{
  "n_layer": 11,
  "d_mlp": 2048,
  "vocab_size": 9700,
  "norm": "layernorm",
  "bias": "all",
  "init": "normal",
  "weight_decay": 0.0,
  "grad_clip": 0.5,
  "schedule": "cos",
  "final_lr_fraction": 0.0,
  "batch_tokens": 131072,
  "seq_len": 512,
  "doc_mask": false,
  "steps": 13291,
  "dataset": "wikipedia_en"
}
MLP neurons of a small language model. Each row is named by its layer, matrix (up: input weights) and neuron, and shows model dimensions 128-319. Each number is 500 + 50 x the weight over its row's rms, rounded and kept within 0 to 999. Numbers have three digits each.
After each neuron's rows, "fires after" lists the tokens most often just before its 100 highest values on Wikipedia text that the model never trained on. A number after a token or word is its count.

L4.up246:437567439438419560481419445343535445593528552469507505425565542492580494507501563512577472528518520399479447585509508455598530509489451500505474561508544466477508531503483461461451481413491475487587473501481490552470471541484586545480424511478538511515487534508490621546535432506608391544445591505547524479549519483458470530515529437445348497488504425501457436557541462465519505540439409452470462418612552510534463523522517467537584500393540578489588513459532485540467556542541423470505525571608573471483565547482397501465452488473514485495566550406577519516492446543521539389
fires after: "| " 39, "′" 11, "; " 5

L6.up865:510515461452508575497522554522535555522493487563556505479533431557472507565539548501444594591471530463464515484496549463496485572511461492442539518561456587579412522506486491535561567589471509469567583486411413549533507483579443398531507418477520457476433422590488460542515548489535523463529508559434541452624503472439507457514535445468496412490481515501440511556516508555500506504500468461466547546526559481503533404465543454552463556573431512524512557479549453507523451531537486512459417592468509530530482476450428518442585572476452453513576431371382491460548472497527471470
fires after: "| " 65, "and " 6, "; " 4

L4.up77:493525499526569428564481518514464536499514460551484534578485567528451546486540479393505483512443478545411487508459517426449593470560534513522540540578534453470424518498592479515498536492495452518554527433537452455503450476479571470512467571522449573463482464525401359502509499518526564492565502500447561573548479497537504435545496498527584545429445518406462511575594560614600592425410474486519603579541466529529531558475465483538561583456402485497506481531589449522470633490577558394491497435525470530488550480477385518468493549540477515525510586537483500443470498562473488459
fires after: "| " 46, "G " 6, "a" 4

L4.up200:472543504467513454487555495463451476472562486505498519437593537458534480467529452557426455511517497430474464425621509499437491520543506481524529484499546524511497511449376482571569476504455462545644461470566445527446506480504502558416464498477573395409584475523556536513517518568428498515586538531496397400522516541500554451501578447424446513458579526572438474584434442482483525441544465554540451542507513596545505562504499424439443546492500531561490452437563504521494548497541457400490512535571552594522575476503571578601451583524578574590489501490465500443574490470526445450
fires after: "was " 42, "is " 14, "are " 8, "were " 7, "be " 4

L4.up55:515556543548601399458560440524496516479448522440467490530534488441514525507459480484492429461532503533475449497456498404391450549504515504428517548492528504480438498534551422446542525522476488605587594446555552493390550591638511489488488490580569489503446522474461478434591579625522521468401481495464519536511466438468534500469579488560519563496449606555500484433455540619490473480456398421496470530568445435571497492503512409459457527486452517414498502496496520542409590442464552470429498535419427554484442394474396530443474463444504432534445471555505506490354569481537546433
fires after: "| " 27, "." 8, "ch" 7, "r" 5, "Se" 4

L6.up458:505407378534403385552540503442556467530458537503564526578466575541423443484606522495485461436523440476480510538456541469559555429521495478452404561425538463520512396539487547557480526527596529452529455456509470505396567562451469432409467500488499431522528529541448510480501502537463460454524557410530483576496493497551473409491484488509470553429368487528517507503487503580482514515530454554498516505545540608444541533531543541504513429541507588451404511530485535486473569472513560444437470497476601484438567476468507427534514551598465554483518434639540483381480490533495598480
fires after: "200" 19, "201" 15, "| " 10, "\n" 9, "198" 8, "202" 4

L4.up955:499507559541541469447465523452420534489517534437502424424452507485507489490561558566431482560491482532547545482556463461567531514533485518538590464502511527442512566516562485576484453508486552490549553512432560459479484441435443537557620534566408398532488553517608517443493577452518546497439519483494429527526581389455470506434520509491495503518571577395439369571456517477477489511538520598526451410484538530488531576456438497498389422511458537496505557500572449435541486618496498545484514437334442491552488539416632507419463529541528526468552469486481521537477482437528483491
fires after: "." 36, "(" 13, "==" 7

L4.up1045:427393438490549457413498465541557465527556444592547445435572593503400459473553478431517566511552552458434398470550442540526404484467522370455531497614575507501536489505454471454574526509554597565519434549549502492520549517515443501500471477521532527440497442436514496489412499496529499541490548439470543429472422396596607478454523445526654537518501464514464478609479452578430504549410469480510468588477525531443576448514461469530532472597525540480558430537505547547589436513482535523478507428526515491503483515449534572496483600454490551616493451513451466513504486471577479453
fires after: "| " 46, "Ref" 8, "(" 5, "Se" 4, "on " 4

L6.up1997:578466451508494535503477421568466567516614482520504431509469498436524533486470542480481455545501492520536552448513485501514432445467504523530455563581405482512455576570553532432565530498512404381535549548583527535511438470441517510488561582530515489538415469514523531506470430448490481504569564472498487430425407496445590540468531516542534562478513503499548494521465486573531559490522418531523465449620466522529473522580560511503515477520498427554585457457539487589517456515510582437425557564474463574512527515488405408527419506448537495490449453513547524449548525442558552577
fires after: " " 17, "% " 13, "2 " 10, "0 " 8, "score " 5, "York " 4

L6.up475:516541473494578479515454480412504598456542518535478470433491440571626419491448414535432508548509468549523485521564606407507456483454445423596530400562594508487552558476473511456414472487625432562511469518525563437465445605426441532539468530555454497532461401456508529473508558494429596470480497490469473551540553488540465523471470448557505451551453523471473469548549503536560478547602451457502472452454485555493477542558498523457505541575406537499458498560554548414578521477483418606507601439532522539424478499509494556493502527539505500474427505512513474498559508531480465510
fires after: "," 23, "T" 13, "was " 9, "P" 5, "has " 4

L4.up526:526506574460568473530545565474432553598565494452489480527498474559464481589523420502448449510430630460559430494485526592497446490538530586368522511573502507479383473498538510516508499529499447498673496453501423493434493433523457532564412587503475514637492419438511455486484489558540471501572485453404483475505480555534515479520389444514458513454473554596523490511527498530532577589510549441530485498442465495524440414511571530517549486490519487506586539588497473443540453517509561526423480579462512548476563466453454487478520511517549517520493563443541558515510518467484630470
fires after: ", " 14, "I" 9, "C" 9, "M" 8, "0" 7, "U" 5

L6.up320:466475493451440477546433511470528393513562354469492516483518495506369540542417395551481554452475436497551444486605477400441493579551517487473563459382427499449485449598456444474462464507486518487547521618531472513486461571495383631413368531459591506520544450571501513423511590507521469502504582561580553561489535483512473561557544472470558512449557497411524493447497430521533531510468507542463519443511492528394487568454442450415551555574485475563488565507522553564521544501484426485539508545478493537547539559541490535461475492537455503427502502440570499489572582480528602487
fires after: "| " 62, " " 5, "Round " 4

L4.up1264:560512473495465443503488510465444497522500575481527508467501455577490523551571513441489507556520534445464538523497532509460445532565545556490544577476529483605516443425485538457497472492478549595482464542483492525491452444493571531565496467481515496413431499548525448491499477488517560525437401542483508574534536543430478550534486433505472548450514602545487504514460519442465535554531415514507507438528518420412530568550567542533450459427439454471539488470480484469544433492492472493557408527438530374530481550549515507414533520470491501547510446362649588492524489536437576444
fires after: "| " 99

L4.up583:459439514520566511520379521519507576511514475542533496434554456510548525535508442599626460522512514434566484495457507465576424417487590576549469449489566519613459453531533441536466544497445505531507536438497482519531514499496432455546488461500486507504467480501592519462463564523495491501482532566460460446549527528490512519466561557489493455598506477486471516490482537523556515525548463441485487463556624416514523555547489540482399496475427557474513516393496473519403516556460543525517538519567394410390481449439485526568454571554524533504484443429573479492540553471557483528
fires after: "'" 62

L4.up78:366523505516543510510510480453434542478602509544497496517533514561463542446621493460447514479479430505491499430494470414483432493552510472548394444540410498477526485509468628449488561482573488461651529481462602555479557475398523517432443543499538470508550510552500536399538493538485468502563627405480368430496511524516540509468486465502493575569454544534482492529431441455461504495441483569457457543557544509402479504554520466515519485478453428464523516567569498498554481530532522546529575454510436492590498551498526449466519522520527495515464476483486515493555525480515535491
fires after: "was " 30, "| " 9, "F" 7, "were " 5, "also " 4, "are " 4

L4.up172:480523448492542527485521518525449491495447460493637520554515526499505521366511425480527500432457409594449411415552471489572530446467491520519422583511408486563542568479468494478545456507491458585445544532580467471521555529553584576491491462618534418585550470436465524551503617557577528570556541461428605457392627494567455522488533466564564458487562495501414467537430564559522551427516509485522451482493461561474459411450486553467493509445454446487432523536542525434455457557558501398520549511491500529449560405471443502417506440487573493438489437482461510467531504456532469606
fires after: "| " 49, "–" 6

L4.up605:463485480522452488481502457557476652536476459471493361418465485537404388510514519469600465452442487475495393557476393499474441389472518442521490560496550560430496492489418495556463489465481568515511436604611495545475528480433506435552486471527500460486476467526418584512556406584421552447608502469510411468544546559436507528578526497507476619513389479417544456539515539471425460561466551525479467477457572568523487587521389497469559501533449501495480556461584487417485456481506496541535491493522444515423441516485391462532503529545442520459501502514524457502622443470567441538
fires after: "| " 53, "–" 6

L4.up509:462473455452414622517481538594433385495543425473468566612509516435416489590489482544452527462592591324534539456540530424515465541514484493525525543464551521520436586429496527492487490545545500507479492417507446533561554602546538463398530497566468510550468490482428526427473619526530539478555520469487521519435502475501545533549560553521441541505505503488591468463466579481594510501504540497450496512486458498460513469580507484426592575485588475501513522444465482590529430586514612434464510408531534401479544482486526415448404603430522506474453509484560412529531516528438497424
fires after: "| " 67, "|" 6, "\n" 4

L4.up1566:508475551457551449503531442525456466498433471453549555474528480554491460526446412530490573517520478480474469384632558499513456446569541559538537553610550487463472543469555465544545488470491414484542493508569555514436479475522498464421455540478469511426530434601544477523471537482523460508484449561452404437491490556428551482544413513491591514502513533422498486562524570548510519438520519536633466539591492449488469443475504508490504501450436492447562568600505493405523515495548439575554575523490589594440547476467382504469616537432550548536477443413521490517579464492483405487
fires after: "| " 62, "0 " 11, "M" 5, "G" 5

L4.up1246:410442484534445510519508592434579463483557556529482551472576551500524489596546575548411557437532471612414532489564530442426428470457484493445469516438578513543505428473502509521542476517627435436517480454447489529392546380485481441502501434514436406562473534496449436467530464448484583443547463555546490455525595383535547393566476542544511578495497537562473473496425544483534504469474589579504616499442491429407540422429551490395484540450514449480460542459522504486505516507428440452509575513506492560568494488482425530451462517517425538603474489512473504465485514474520587521
fires after: ", " 37, "N" 12, "M" 6, "} " 4

L4.up1146:489554514524510599466463417461497463492481552563435487490387436553414568512552565467551503515509439450481475492558453424505465413580432453525554457462424486543478421387561530450591486460490478505516524492530536545510554485518488540489390509516517587483411566557470509448469484508508535566505454580479440462460427501493577514489436568475415539545527511519468432537537537545493487555437562375482490557573487509453492454481539454492544547534551527579564491598478537565545513586516456359437541437496540593470537443465515497457608519497450426491501541502539453494500538581541503433
fires after: "0 " 23, "| " 14, "\n" 10, "/ " 7, "as " 5, "R" 5

L4.up505:505528548478447554498494510484476506506516493455363518421466522571490460574466483543433451469480491545426550524582462525493459514499470509570514489567516510452491482420498490555529455598445473527435536466486448517567377391568446486488536455576499415441596539502548514523521585526501450390537375488491541517524474467442475464591556513507509440524424582556532540561548463591493488430554446542566501562569429513473490435396477610541481500496541551492538479535445542464476563524515545423439486510599447453462374477514517426511496543628501513461557512429480609503489455515487497403
fires after: "M" 31, "s" 8, "T" 7, "m" 6

L4.up1475:559544410446466510499491528533532466508525477510459523486446514615510578424501447526537554601512498430445521389578502495420512493451500398555523403423547509517513492479506425535445530454577472588483436527573517611456496455457455463564496416562559459602482489550441531602579460496583508557520545512553515547583509529506483536531467518520529559490573456516572486599547541497458468476514623455475450438555530490411423513559496577446471548474491554472557473442517523470477522542464525513430498505536449538571558451499479484470502482470485469618463534501530606487467445601404414436
fires after: "G" 33, "M" 17, "h" 4, "g" 4

L4.up1039:520487454474504536524552513455436480461495506526466477501523473541455521503510495509531468426501500553497444563503497543545468430558472492502397554583526442452527529500484529447535509511512502528539501532498446526478421471543438425503484564521495470477477478543454605439576478670631344500499498449497495457451571498411525673533482551489535503436517459552415482440487622492405557591584477512556506493454470598396510467532503524484584532504550548492428486532469518378470519515501553465530421485465439493492556570559600534512493581528356468534472481549496563467522481498484495505
fires after: "| " 63, "B" 4

L6.up1542:403567456471514507471495473415494478542482512617508510624596483537463464477549544489447438552543464463551471552475529494484482539545476489548530411597427511494463469542520502505489476510462532570504468502420594496461528529467455535499546539597484580480505510553526426529453464478410480543536545485459533513505575520641438460526478500506480485609493445522416519473489498445447480535426436413514464519441525536487474453470451532437499619424570474416379488471422579454456506487555503485481557485432535480594576520483515595505501489391562511517514506489424453498542554492536466447
fires after: "| " 58, ": " 7, "of " 6, "," 6, "-" 4

L4.up703:550500446536518456476472480605516489563435470573446495437579508511426443478617441534521526593515418490495516450468475434465435523406515506530561538511566532443476482501462507550604421453474450478536529549530542502451554539438531509555414467478547501406518488504554480451586516462501543552590543418439374495440586508416521480528563455525544528500482487512445477515609520533491537624535461417512511505497576539527514467523485492467509449510486505505552520545535397465411516412502529442596550474522480480462539373518510438510537466481524505521472551491435504453508467453405463430
fires after: "\n" 53, "was " 8

L6.up1722:515531444468528434481549498495542581475375514550529564506512527604604575546456616448514420498553503538548492532499486465510625370558462435526575463525445463420518455422437628402481522453525471547472515476444445482499478499448512501430542472501455465523451523431624554553575399549446497517511419463426484447455466488448534521429485453585505500504512535527429586471500507531552451457504516469494441379528462553554494577515472540560459642432458569468476501484536489494478483509545487472484483581509452537545487464492493465495381571515501440493582530563493472423507522397537439494
fires after: "| " 48, "." 10, " " 6, ":" 5

L4.up1125:471494548568559522470480486529462503503495453441458565465557433536546498472541621511559415438595574541555610466435456442462469455528516582496488509517438435557464508428555534491469507521460474569527519464396444506482488494613542437457521477494452658552508363553474525485538445520502373449493534539519460442570478487607543534465559455480481503522616566474518557473478490443390551468476509497509437474444510465495505539394468521467522529545613454485400529482469501592411436410529468515378405523553441467499541552450480427377429550551441538523514501505563450413504525530423518418
fires after: "\n" 25, "\n\n" 16, ". " 12, ", " 6

L4.up927:452462505481503541411450493588459433589558517572494583515487562482538392572441505510472518544466494523494484541490558406435537414540518477531430421587452546425536527589590418477476474472410548650436560579508546452618478519565449428513526585496497464506489546583443528586423497527519583518572465443503434423492470504528552514449450559591506496466411507516429517422448517518537505506542529450481512481447490427464468503493519436518456528480535450507527492519561509487559457473540532412519488548519588527489458429538476478505445469462466386489490609593580544493510460393440593467
fires after: "," 37, "." 9, "12" 4, "13" 4

L4.up454:523403517449433562500446532544544546526581441461525494482563396571529497471479596484518429527479483497403496498526507403606601379473409527538526449542537512487378575484518605497502442541575518463504461495446491543556577515439482537521443497568499521578499418483493480526496503495496524487399441456519536490483512465433602482485509508458445643515446522530359478547501563482514507533431536549496494460535570488461522520445453449476531506511501552568571552495526562572479489473493518551552491438465507464558463528515397404403511565471549431495470531523466491527550466547542473444
fires after: "| " 20, "199" 15, "200" 13, "198" 10, "201" 9, "194" 4

L4.up1565:418532487516486497459541481489463514601551452554582515453582529543513564527483505485546490486456438518509489388493543500471476573423480461418421527466524535540459524522476483568428411492539515496613546462507495534531515472565460457550501468469595441496519449557513538506477463454544535495526425491472570535603432593494523479507409451459549528550505548473539445457493557575429491438526501599462446497483503481454561503438411526527459460487479519515540523422463522512527477496515479459542509484578611347579533539513520472471451514601572418422467595473413514496553523463517522499
fires after: "| " 45, "; " 6, "8 " 5

L4.up634:466561556548549584536481493483503386524505494527577477548472443536557420493526627385547526557429523533414455428426553433423529482535511541514481521492571582401518431475480611485465531466500527479519578533500462543507534586526558483516547518497514475531538527538498566539489537520481399504435476485489418512564455489574463371519563489469441519557479529557481468452453525480443506570463538543421438517461467425440600436438508499523540572441446411483597531632536396553547513533552531456510561557502464491430524525518462492455488448463459386479570572498511392563521539431477391444
fires after: "| " 76

L4.up65:563432491524562512527509479561437475503534432427563463554461531431428539486574520580513479418426579545393557557553530485539501460403486396444496475434448597482550522503464588544449509432406413422502376543471492562436536524505470493538475526485577463499434512441478499537521392465552545545480603498514582500484560528508467454515434461497493616480359583511620482393498508515517510618490483447450477503457541445505492455474482471454506550497520525502558658458546412534442552377585437531495430557477436517554493631474468507467469544460508485482559529522472475481502484483447491487
fires after: "| " 70, ": " 6, "(" 4

L6.up1371:535494467612578499456497545511545565488576543449505511431528472469544549485548587550468403483517486535502448499525485551523527429397439454465571579506443462512540508532555529507485466479400496489545584555506459588480583515474454504532500541487580451539455523575461435377551425562571534459489509466430525413587564481463554440534543561493540495512531512412578487558528576449484552426552448477662514536485455472503475460573446486433496413586525463459494546476566528489410466542473555492489574535548387466463543496476414446417412467545525489552462488453470488454426546464489496493
fires after: "was " 19, "as " 18, "of " 14, "is " 9, "'" 6

L4.up1073:484428513511509481490547515501511494552454530537524444514514508499544468553552530545455436586485467545581523519494483462535584437510486533563510482519526497484547415492424461585507451528435546484494550521467577577565507495360490597487533487528532470533505516425514441463491498507574488538475448416547538433492479443440423600405475433492532454503483471378462334466504598601472484540517417519484389454447505564453638578462433488532539501570356513556526539487487584540565460435510523438451540465504486503501530401475606546516502419477575612504550396466500576434560430451525481427
fires after: "." 38, ")" 5, ".\"" 4, "\"." 4

L4.up446:546515472462559515419470496477510473497482494488519514459542552461488520480554561529631541409545465488511535504514527451544520511479548558479498520463449525549473527566530558486468469491550587520582382444443517478479509536627543499562492551538559480498500489482502487527479591584489469544464609516569561550524350511490465451469546537466599545485447547503464454445491367524486567486466556562523492467539505491470542542493472463463524465473390512545519394473554536479404474488441458401505405463518529574482509517545485564432562514440548501443531473491484430479545530508488588428
fires after: "- " 48, "Con" 5, "In" 4

L4.up565:457541458488462484483523505484438540440522480403511495441518490472512540440455478536512437439479482470429438477469499538545565462500586488558418485544450496377497378585557527547497462586518504469444444515522471568519479555395504426497491484581447560608469524478567438524438582485602533529519530449494544528506518504513467492505475531459483513458515593556449506561465446518543527490487472558503524516543483468440493483440514465406458533441474472664534561588468525509428532563455457530495419451569482463582503533546474569445554445586509562476554465430533475414492498540439491423
fires after: "." 25, "–" 12, ":" 7, "-" 5, "′" 4, "$" 4

L4.up815:540592400427439601447534507498402501517504456475496440464539528494488531507510521433499498448539457462368513508581496452553506532448490524514432539422530535514449454513522516387525542518492530541521459529513523560510533550519554539446406482488470450565500528564521423508512512516515533535545574541487513553487401488552527481499477533439554537518541601441513456551621490529450535479580523530502437574468464524591538523509570531493460501486425532591527406495508459549409410577466456471418478499547544438470538467488530676476561548433474498487510532518532535531546427409433417519
fires after: "| " 36, "Ref" 7, "; " 5, "Se" 4

L4.up1092:491427465567431538620468442500431532440660540473479557430472494512466563471461468489540403557455595490519540493501478545490496463542546459533479568526589556520554546482479398454454464498571474539577537468545506523496559566510454480626500497483520449464483589493470601468579466506459491445554524471464450410549474583444540467515504283555479530500542502516491478546517527391547473544483538528605513529569503493488484509512515568519683580581521501567531483457410526578474512427445503591538481573463459484489516504416620417526505452487433404532619518549467524548485512536529491470
fires after: "the " 39, "in " 7, "In " 4

L4.up215:451428554532539551495519393562443433481435506466481499474515511542472491542517470400359455505435515551513510561489508430551497509513547490481533566569565490559558571501560510494471480561479469523517536519489454471440561447455470488522450549442512496506453522432473486534563581470547487458401469466484579488437607498523505472442544517539424450434542438502581494506422568375440474472537442399537430337471502565488509532552487693559520446531465455453547499418595458494480511551515495432473457480579457548341471580481495514478456606528465571615375483546585439521421549539493545406
fires after: "it " 20, "'" 10, "It " 7, "This " 5, "as " 5, "is " 4

L4.up1172:536491514563503527394466481454455472408492468605543515491445642469470564535427508489425482388599514448480502481498522517566499445535479481481425516477522505430462434520449530594414544456499466455462459473615504554502481538443505471419507477475548433450512500393519525529464531580530587519440445508330490428623482410638490505580480472487532513425473483512514507501450510555498550493448489345485450549462516611494490548470506611405432462546515480560539460472548450570508492544465494455445559545519470522497599483456448529628445522509527353477500487500430476557571463508567433530
fires after: "| " 40, "–" 8, "0 " 5, "the " 4

L4.up913:469476560547436574486478471453528395417445554432487453595549503383457464530472522495466585487561501538470560439490607484560563446511569491503449488536515573537555526490494447510551483500517510532461413428472509631472477480434455569586481488531485490531477532521512434541479490503488575592446481456612419553525536573470464514509475474491584475522569520483466459528467538460470488553481470481524505400599540507422529498464447507486615435578388428507592474527487491560391472472474419504501574524552551499553548502553497390517510504522526430493578589529523470640554580555526401514
fires after: " " 31, "| " 29, "votes " 13

L4.up923:519458462477515539444504561470419519422495567521540553571513509546562519376548491491497521491517506497518541392553527487538543512466501548507497558491403512518510541541597437459393531522486465527460492458411614515543552483579562457497413538495432562491494544553512491399539545518448509523471594466531526522481556474512577348460545492471522522527610502513557515532495511507512484488424512454558495437547507538456538530451513485495473643511510511510464371508468516518429468566502490489517372500523548565505437443539459582448440497478483531501506364598493507410497464547494548458
fires after: "| " 43, "- " 18

L4.up1034:463492501547497560529490533539492495558515513550534481441447518445405509474462548515476546497443530471452497395468603537445454494541561466605539530529514445507457455456464497521514410469521528539542542509443558547469450500446553505442522473487551508460502408529545503475479428528488480479450477456448535440601539595479411544458477456477535452499503503475477518459499458484551548523558501528482593472543525536422428488547499424442561536526543480421525447493459436506542381476521444467440466489476470473482490541516424533507520497542526541585474596526542459525518482462531509365
fires after: "| " 95

L6.up973:506554495488486460443506597440555494432560449455496481550456543499398592639447549579522488477470566459421506462492472511452566563487542518460541461515520530429554517491473498561597526586511626455488528458464520586487552444544499563467458444540540469520490486470503520455495557511445422602543543558486514406496417516520475628478497504450487552435574517476436415568544549433530476480569447524371511501338507529526474524454596484441523574546506488471503453564466521485514448458511518489454424435495496494529455535464437496496496465468499348496506507593443450466430466436522389517
fires after: "- " 44, "v" 9, "Suz" 6, "and " 4

L4.up831:496448504524495519431547577454550519526571479549420506532477433517418499527385448413546451490559500586502547520380567453547539454519546581475473482478580583499545435471488463350514403486516492473497488520556533485645536534514471554501547497500534549545450522467565523531505485385466591545444576561515498476534567461551507501410518459501476528461466534493525521510542486448521515506595485511452487584411516430464516459486459429530467471526452524561563441445454499503529382460503530502561521553516514426479595485516517548588502461433478460531499474432527487467418470539523522449
fires after: "the " 29, "a " 10, "O" 6, "14" 4, "35" 4

L6.up1051:475464429561569455497564518566601518600465478491514628509500518478466537536527552624502529448464434470528588472528527485490479447565536533591506539597535597515513478512476558482615521469489513486529532479513593562440423444593612512487517468509569419402575519469553506406466514581446422508459433466479474520518480451444492474474534564515590519619420475475527514584386525571488430573525535544383523492492488464476491515428477621494474524561565429499509484473573553500497495546528536498476576443468442526487488491569519454508559394466472546560471540578486548452553464559523604450
fires after: "." 71

L4.up723:447563469511519454502535548540541471525596475557561494585539414427540496458614538524437535496545527461523477532511517414582459556492525542444456497477492416424495477485509497504432522453339530581520493530440566603553516508449441472559481556524426534451409449527502531458542429496408542444475493443496573489456544506530499448467500519506646541565474544533531521523550459521550570476406554491514528526481500551483568453557466465580477515560529473423472460470488587491469461496592491507510515460470518598515624502487430443463539494498499494464549511601541509466450622396480617468
fires after: "| " 35, "No" 11, "W" 10, ". " 7

L4.up179:492419416485505521573438451457458431489469558502483490503506590628520581516586459529502441503460536543433375435548497484491427588527548482532452453519540605483426508542488454381528409497518542582458487549527454536543437498477512538566476505441439427429365447582559519473551541424484503503486504588432503507542511416539508562479512465397526473514560550417513419510551492483409504450518469488503510476498475452498566434521482509480567477509500460517483442518470518522474476647507538401509532498419420490414568451550453543523492564515461530544540483515464547400533511384504501588
fires after: "| " 44, "1 " 11, "0 " 7

L4.up1391:495431528512553519401492526487447481501472506511508406528556459439556482450474594551440516623470509590556519534527552499480659448433489593507606489543485552474554483493456489553561486584474600431539506533438564550511463509474474542512509511545481482494543573523561466467444503482504528502434559445436511562474502488445433605377492504539406459569459558414452181487434582578475439498447534526537395450548531535447507561502517476499509481535484510438523606472470545489513517463497536448451598462466482577498492512450571488491489450441528576513591468505544576518515461465582417502
fires after: "." 63, ", " 9, ")." 6, "\n\n" 4, "\"." 4, "\n" 4

L4.up2001:542504482501407492460461494490508524547505499541506516496585541514526471499509415473472439407562479509558515505548419502598526492563521469465550549525511472462405482580502521537531567574600417455459474470467588482477525549462474384502531644526477527523498496449432469455422424524561474584452479531479564499506461533492451528648438581535416440439573582493457443486505473532446421494512524515452407491469498503434415457450465470430445483568485523507443571492508518420437472508529497589491489473534505501489489448555624482399533442477586482510513453483524546456524475440504477530
fires after: "–" 28, "-" 7, "R" 6, "ri " 6, "H" 4

L6.up1311:554445465551525505424482505554507576536499553439494513498489567558561525581547474549452420582426488487551446553556538422495521585538523488451566516521524470464565541452480555486485525488604440504415421562534476533464463618494579541443455488511408526407574476425490470490509450500446492528579408486539587488543508507495525468555443449510458520445502405445461478553457471395501480562606583425483511473452448460509427465508512499552409481512498396436542522540540535488467501495483523592538532498436504526474545610537593550444517560387454519554538521534474455495585516602597509540
fires after: "," 47, "| " 30, "." 9

L4.up1764:573435463475509504591497509593498550499535561479518505482471429580500505598510473504520481506464618498388393481564504395444520488480500517456449523452540509575537545496625545463501519586514331479439506482451478533421478512403399511480498392544459539536536530462457530448519436533500486526543536551548428513489446492446388517579497472545516483636426469454451485556509539499481545433557508446582556467463507426402425438445497510479420577541551476460507534468573523533465557497446482539559517610514479550483563457564562513511460433521583497539453441534520554506505415458530551489
fires after: "M" 28, "O" 7, "Hy" 6, "m" 6, "Fl" 5

L4.up1217:499431474478532562570463500417466379417496497528474502535469493469573543533494542469476534460448554561449496590588452481512525423509472528438436508443432481543482454448433485542603419411492467570487529493476511548472555554526562501445450531518465477633491488469492510527524454488460495505503543456536492522499543584493525528549472420355483500524485497569556518491556482428527531560443479463547515615536538583480498568509508505486526420582497529498473502379564544481498511514561452511429476517483571519594552499478459528500538530446564483510484539542511521490555543507500567544
fires after: "| " 63

L4.up620:508358485519588604549460579529590472415452530458506482488500449498574599576498481445476477426470548448467582529404510453598441489489436524485541528472488475585557391491554566527481485475564528487507470423515555480467494516520489493515463463466504408459509417590516485435466495451476529468490545402584504469532472590514461455527610492512490571466501434517489499554513459461545585490461491449574492470459601523503607501528591399435531432531465523479536493579521566573481566503479491432507510479437450532504515530461593464515515516441450446502578487564528525503559570468468471490
fires after: "| " 58, "- " 10, "====" 4

L4.up1993:407520535437508479519436491508391469528497441498545598423545524438499519421496465504489504436521549440508490457468556491517398421531481466578501447463499621575459478510473442453521476425567526521533516464533470549488528416509487498423419495402559502462613537479579455561493470476506460484478468430469492454606481484462500474468489522433509498438521557582471496532493535557506525565448511447452461451565502401473528520596512428524451556554525482444515504412543514459473475542529510533428416487476480556511474485379489547502450511536469473483610453544494477530509457461533529530
fires after: "| " 71, "Ref" 4

L4.up152:520550484472468524452478480378586417501523489454540478546512524549509574484597559458545413516539467466471500506537528457484499445498508528487480602396449533520498465540472492533481584462514434493488495517573589466562446433509492474523602504497517479477599437510451486521469489513434504482524478470402494435474597498580373341500508502486542485501474482567501471458467497357483485463443509512405423459475520508528554409541449523481448505491566469511568494478490623380397448435572416582560500449521448515587465571423437367473594578451578513597526417526505442537470487422506497530
fires after: "|" 57, "scores" 6, "|---|---|---|---|---|---|" 5, "record" 4

L4.up1550:562444465478489460575526532539531571496558504528518495543540504417490504508494555564427443534536434586522487454511511496486463499465450455474579555445558455493494507483433510543538544549586489509477433458418458557449421560481461470499442519510568526544546514552475478513535510458417486467547568506519493430408491424487610469426516510512460493477588491406473484512418466520579537525513485547449459597417532517451523536541588489475639497554541597425539445496430455432449500490404655445443516502491532486510494436485470539471400557471533452445524546589479472453560533543540454553
fires after: ", " 53, "and " 4

L4.up725:566553424460456422582511517455447426469484591521547524458456462612470516545485534490515532425448483565480400586569449477512558500462480439544481509461426542563457474607587506547552376402507475510545567459502416486465474510455450399420490512455527498537479540577505474516496479480527519482488518489566468457534530504509556457524483389537377475471618468519477488519538520520472514426449500561445529488516474543391525544456429519513478533535577468509488509522487539463399470400543496506509483564472539426490528553491478572528480546536479411430509490579566579495606484521499544451
fires after: "| " 48, "Univers" 4